config = dict(
    head_dim=32,
    activation='gelu',
    norm_eps=1e-05,
    init_std_o=0.00326,
    optimizer='laprop',
    beta1=0.95,
    grad_clip=1.0,
    final_lr_fraction=0.0,
)
MLP neurons of a small language model. Each row is named by its layer, matrix (up: input weights) and neuron, and shows model dimensions 64-127. Each number is 200 + 20 x the weight over its row's rms, rounded and kept within 0 to 999.
After each neuron's rows, "fires after" lists the tokens most often just before its 100 highest values on Wikipedia text that the model never trained on.

L10.up55,178,232,185,200,213,227,209,193,187,186,216,217,223,201,148,203,178,207,216,182,200,256,209,202,190,184,206,184,252,188,218,211,188,206,219,214,191,204,218,202,231,211,220,209,214,193,198,190,166,178,165,231,213,208,219,216,171,220,198,229,204,175,199,193
fires after: " the", " a", " in", "s", " debut", " his"

L10.up295,185,208,185,167,194,215,197,224,183,206,210,199,206,207,211,232,238,178,233,169,192,197,175,187,199,186,155,214,217,217,148,212,180,172,192,199,195,159,228,210,237,187,244,208,215,206,198,193,207,212,184,216,198,213,229,209,211,189,208,202,206,198,186,197
fires after: " the", " The", " a", "=", " an"

L7.up335,205,205,201,217,247,196,232,200,234,211,174,191,190,204,197,191,182,184,214,200,179,203,208,179,193,185,191,257,175,189,180,209,193,183,159,220,194,215,181,230,218,209,206,191,202,215,199,196,200,196,190,193,219,192,206,203,197,163,229,239,186,190,183,178
fires after: "=", " more", " |", " rather", " well"

L16.up446,189,228,196,187,189,229,219,213,171,229,202,213,190,169,215,214,188,166,215,209,182,165,208,182,189,186,186,202,188,191,189,202,183,193,150,210,211,206,191,206,224,222,197,210,180,210,217,213,191,207,191,221,216,159,221,149,193,189,214,202,206,195,157,206
fires after: " the", " a", " |", "  "

L10.up430,188,199,184,203,237,188,232,168,211,214,179,180,211,183,167,203,178,209,192,182,197,229,226,172,179,172,188,195,188,201,209,201,179,196,212,218,186,176,162,222,203,197,215,202,182,193,163,214,180,179,211,229,216,198,220,205,173,201,239,223,208,179,176,159
fires after: " |", ")", ":"

L13.up627,160,220,177,193,200,217,227,203,201,226,172,214,195,203,191,235,242,202,200,238,195,183,183,209,210,204,151,235,222,201,172,220,174,169,180,207,172,173,191,216,232,244,203,200,175,230,212,219,206,187,200,233,178,204,190,193,157,214,215,214,195,170,214,177
fires after: "|", "-"

L15.up290,213,203,170,212,213,163,241,191,209,188,206,211,191,185,188,216,223,202,172,181,202,190,195,237,184,217,212,222,203,203,193,222,190,186,190,224,190,204,195,182,214,176,209,169,220,205,201,193,212,208,190,226,221,186,180,192,182,251,206,238,200,215,232,164
fires after: ".", ",", "–", " |"

L11.up738,196,157,194,214,218,221,216,229,219,234,197,195,150,209,188,201,172,198,201,205,204,184,197,184,202,211,179,206,206,190,234,208,191,184,177,189,221,180,179,224,196,246,172,196,222,194,180,217,194,171,208,214,206,184,214,205,205,209,241,204,192,219,184,167
fires after: " (", " \""

L12.up59,185,200,201,201,193,227,208,207,228,219,175,184,185,177,142,215,235,154,231,244,180,194,183,168,174,204,211,208,193,261,203,215,184,167,191,195,206,193,189,207,244,157,201,195,224,189,218,200,203,206,214,194,213,218,212,184,234,182,196,178,224,236,195,179
fires after: " the", " a", " an", " \"", " |"

L12.up463,173,186,192,214,239,228,229,217,217,220,178,163,184,191,198,208,185,190,193,174,196,223,207,183,207,187,187,221,210,200,204,201,169,183,190,197,187,207,192,178,211,183,166,187,177,202,203,190,225,207,212,242,216,192,204,183,208,186,197,203,202,206,216,153
fires after: " (", " W", "=", "\n", "\n\n", " |"

L13.up437,193,188,193,197,224,195,195,202,212,189,219,217,212,177,214,222,198,172,187,208,200,208,178,219,199,212,201,181,166,261,176,233,187,212,144,220,219,184,150,220,183,175,180,209,171,171,219,223,193,221,200,197,199,204,166,197,195,201,212,190,196,188,215,204
fires after: " under", "de", " inter", " Under", " anti", " As"

L10.up716,185,191,203,180,229,212,210,210,240,213,199,172,182,232,219,232,242,160,187,188,209,188,196,187,206,199,229,172,214,211,220,221,190,185,174,211,196,163,163,206,207,200,194,195,190,176,227,216,196,230,192,225,224,169,203,187,189,210,248,199,189,199,182,187
fires after: " (", "-", " A", ",", "\n", "\n\n"

L12.up408,188,211,185,225,207,188,212,197,239,190,199,207,211,231,207,209,204,193,164,153,238,183,196,188,189,204,149,190,218,214,182,205,190,221,164,196,226,201,171,181,190,199,217,181,220,185,188,213,203,208,184,228,188,179,171,189,195,197,221,238,168,189,212,209
fires after: ",", " and", " is"

L16.up39,165,222,196,211,202,250,200,233,224,197,222,230,207,160,237,207,218,172,238,191,176,178,182,204,187,194,208,221,207,243,191,227,173,198,187,185,206,181,187,211,202,200,197,203,174,191,207,159,208,210,179,202,203,191,200,192,215,230,212,190,210,201,189,217
fires after: " int", "ti", " under", " Cont", " inter", " present"

L11.up45,184,230,190,239,200,199,215,192,185,230,201,178,195,183,198,192,214,201,241,201,190,202,190,199,200,218,195,226,198,220,172,206,192,182,179,223,216,177,197,187,206,239,183,155,198,204,201,196,214,209,200,193,198,203,209,179,211,228,202,202,207,213,220,226
fires after: " (", ":", ".", " 3", " |", " 2"

L15.up810,180,199,158,222,221,188,196,193,218,210,198,186,228,195,210,196,215,192,165,160,186,182,153,203,176,182,169,202,214,225,190,226,182,219,172,240,218,194,205,200,191,188,230,211,217,191,198,198,210,207,185,207,214,196,192,210,188,201,219,231,214,185,202,214
fires after: " and", "s"

L5.up241,145,246,207,207,201,208,191,198,200,228,208,225,174,194,200,222,214,174,239,197,179,217,183,184,185,181,195,210,241,170,188,193,173,189,210,217,170,189,214,171,250,225,234,239,204,230,198,202,206,186,180,246,195,187,211,199,184,225,205,243,200,156,145,220
fires after: "|", " the", "-", " The", " a"

L11.up751,190,219,196,194,212,188,247,259,195,184,190,201,211,198,209,229,244,182,153,163,152,216,176,212,214,195,183,218,230,205,168,203,194,165,193,210,195,188,211,208,199,195,211,219,238,195,191,189,203,230,194,211,235,208,199,183,195,203,202,196,190,213,184,186
fires after: " (", " in", "-", " cons", "–", " fa"

L12.up673,195,235,173,192,224,171,218,207,237,200,206,186,203,185,178,220,209,206,210,210,218,233,204,178,194,201,195,198,239,183,199,218,176,200,189,181,161,190,163,183,201,185,224,183,178,174,236,218,198,217,171,231,216,203,180,209,196,226,191,229,193,194,232,215
fires after: ".", " He", ",", " It"

L11.up0,190,210,218,205,221,215,196,220,185,215,186,211,214,183,196,211,210,179,224,213,200,186,176,155,198,194,205,191,190,185,189,210,184,161,190,205,213,207,186,215,247,215,200,217,222,210,198,185,194,194,191,233,244,194,205,192,210,187,213,200,198,205,186,205
fires after: " the", " a", " an"

L22.up809,194,217,214,213,186,176,224,179,212,193,191,193,185,184,202,200,223,196,202,223,198,203,178,224,187,160,173,232,225,212,167,190,165,184,197,205,182,180,206,213,232,218,202,174,200,237,198,186,202,232,204,200,203,175,208,179,192,153,171,200,193,164,172,210
fires after: " |", "|"

L7.up328,215,209,208,187,204,216,208,187,185,189,202,179,214,188,174,208,201,185,239,177,192,241,206,186,201,190,207,179,220,176,187,210,187,169,207,227,207,209,243,186,280,220,208,200,196,191,195,211,188,192,174,202,188,212,217,196,189,185,214,207,218,214,176,162
fires after: " the", " a", " his", " first"

L12.up309,173,218,169,241,227,173,230,229,198,206,161,178,234,233,207,217,219,193,183,231,161,211,185,187,175,228,199,231,198,204,215,223,191,209,154,196,237,194,195,210,215,222,187,215,227,223,198,202,184,177,194,216,216,163,212,197,170,176,226,213,214,169,212,169
fires after: " to", " and", " o", " su", " O"

L13.up253,213,200,183,205,224,242,227,232,201,210,182,193,223,193,204,191,220,169,189,192,205,185,175,186,208,202,186,218,239,207,250,197,203,212,174,191,176,212,172,179,185,209,199,208,183,192,250,215,194,221,168,184,207,185,190,175,222,188,205,186,182,227,171,201
fires after: "=", " |", "|", " ("

L16.up198,173,194,200,223,227,221,238,220,200,173,216,176,193,184,238,232,215,209,186,177,191,184,186,207,183,204,197,205,211,192,182,198,178,209,206,231,235,201,206,205,181,186,212,219,217,168,206,233,231,181,173,198,206,202,228,201,194,200,197,219,194,187,177,176
fires after: " in", " |", "-", " (", " dis"

L12.up753,149,181,204,207,208,229,211,220,211,205,181,163,149,195,168,219,231,189,198,194,157,167,171,225,201,172,208,229,234,198,186,218,209,193,205,196,249,233,184,204,203,182,157,213,232,201,198,203,200,183,194,219,221,185,219,170,217,183,175,210,189,223,197,190
fires after: "-", " un", " in", " exp"

L10.up333,186,198,205,174,221,247,216,207,186,213,197,234,230,154,222,230,202,159,223,208,199,184,197,204,242,188,204,195,205,207,180,200,190,210,165,192,198,195,174,192,185,228,205,204,208,179,210,209,186,225,178,186,182,187,180,196,210,214,226,190,196,202,184,206
fires after: "|", " the", " |", "-"

L11.up42,197,229,189,175,198,231,218,192,182,205,178,196,196,211,196,222,242,199,225,222,193,192,170,213,189,194,160,236,217,239,192,209,187,176,197,186,189,160,184,200,243,210,189,203,171,237,227,192,127,217,196,231,212,201,227,194,203,199,219,181,215,191,209,206
fires after: " at", " -", " from", "  ", " |", " –"

L5.up788,187,230,150,236,222,242,209,221,166,202,166,191,222,191,226,186,200,173,195,189,212,192,224,171,196,186,147,205,234,196,204,205,192,190,153,207,203,191,192,222,215,213,225,215,186,202,179,227,176,184,150,175,211,163,199,186,196,213,233,216,198,186,174,160
fires after: "=", " |", "-", "|", "  ", " –"

L12.up756,199,192,192,188,210,203,223,184,164,185,202,194,195,193,215,198,216,179,178,233,188,166,251,212,205,231,205,251,195,217,210,222,190,192,163,210,232,183,184,192,188,179,201,208,151,207,201,257,177,205,198,186,210,181,189,219,232,210,211,232,209,191,217,189
fires after: " |", ",", ";", ":"

L15.up692,142,203,188,237,210,195,221,214,180,188,197,208,214,209,190,203,238,191,204,197,176,189,214,201,190,213,191,219,214,208,177,249,191,214,203,201,228,185,197,187,175,256,145,167,231,216,202,204,180,220,182,189,223,200,201,191,189,181,193,212,178,203,202,195
fires after: " |", "-", " 3", " and", " a", "s"

L16.up121,185,182,175,207,206,227,213,242,214,241,183,196,206,221,190,196,218,166,205,200,218,229,194,171,182,184,213,197,217,208,218,201,183,190,174,193,199,205,163,171,163,197,192,189,209,217,194,226,189,183,176,221,207,196,212,194,201,217,234,192,197,212,174,184
fires after: " (", "\n\n", "\n", " \"", "-", "="

L11.up496,189,224,227,193,214,217,210,200,204,197,193,211,186,186,202,194,230,196,208,209,172,180,177,174,173,177,165,202,246,210,173,207,173,208,184,224,198,193,180,208,243,208,223,206,167,187,206,202,191,191,210,187,205,186,208,199,199,187,203,224,176,194,185,197
fires after: "|", "-", " the"

L11.up469,216,161,196,194,208,201,214,199,202,222,197,149,205,207,211,173,194,215,179,236,182,213,210,158,202,195,202,207,173,218,221,160,210,167,191,231,174,208,198,196,216,192,216,181,176,204,199,197,225,192,217,205,187,190,210,223,201,192,168,205,239,211,202,183
fires after: " |", "'"

L15.up301,219,229,186,201,219,225,206,202,216,157,186,236,191,175,204,216,224,200,191,175,208,179,204,232,189,228,210,196,189,203,198,227,174,204,187,183,199,180,160,171,219,166,215,216,180,195,204,202,205,204,191,221,201,192,180,218,194,204,211,189,189,197,207,222
fires after: ".", " |", " Saint", ",", "|"

L15.up288,189,193,178,233,227,225,211,204,185,191,194,208,152,184,211,223,234,233,206,168,198,171,214,211,159,200,179,215,236,202,214,214,188,208,194,177,212,213,189,211,180,200,199,174,195,202,170,265,229,207,189,222,204,210,191,191,145,203,186,202,196,198,202,194
fires after: " |", ";", "-"

L15.up699,183,221,177,215,179,222,216,226,217,224,217,153,164,178,202,214,225,231,174,221,191,187,171,178,213,179,155,218,208,193,203,215,190,189,224,221,214,213,196,228,191,191,216,204,210,204,171,223,208,189,205,194,203,215,226,215,192,246,186,190,187,219,162,218
fires after: "|", " (", "-", " –", " 200", "("

L22.up578,192,202,257,194,194,205,233,187,208,182,184,181,153,195,189,212,181,213,196,183,173,235,222,230,195,178,224,195,209,213,163,219,176,201,200,220,186,200,191,224,183,213,192,192,198,195,179,196,223,210,195,189,205,191,193,185,193,184,193,220,228,166,180,200
fires after: "\n", "|", " years", ",", " Vol"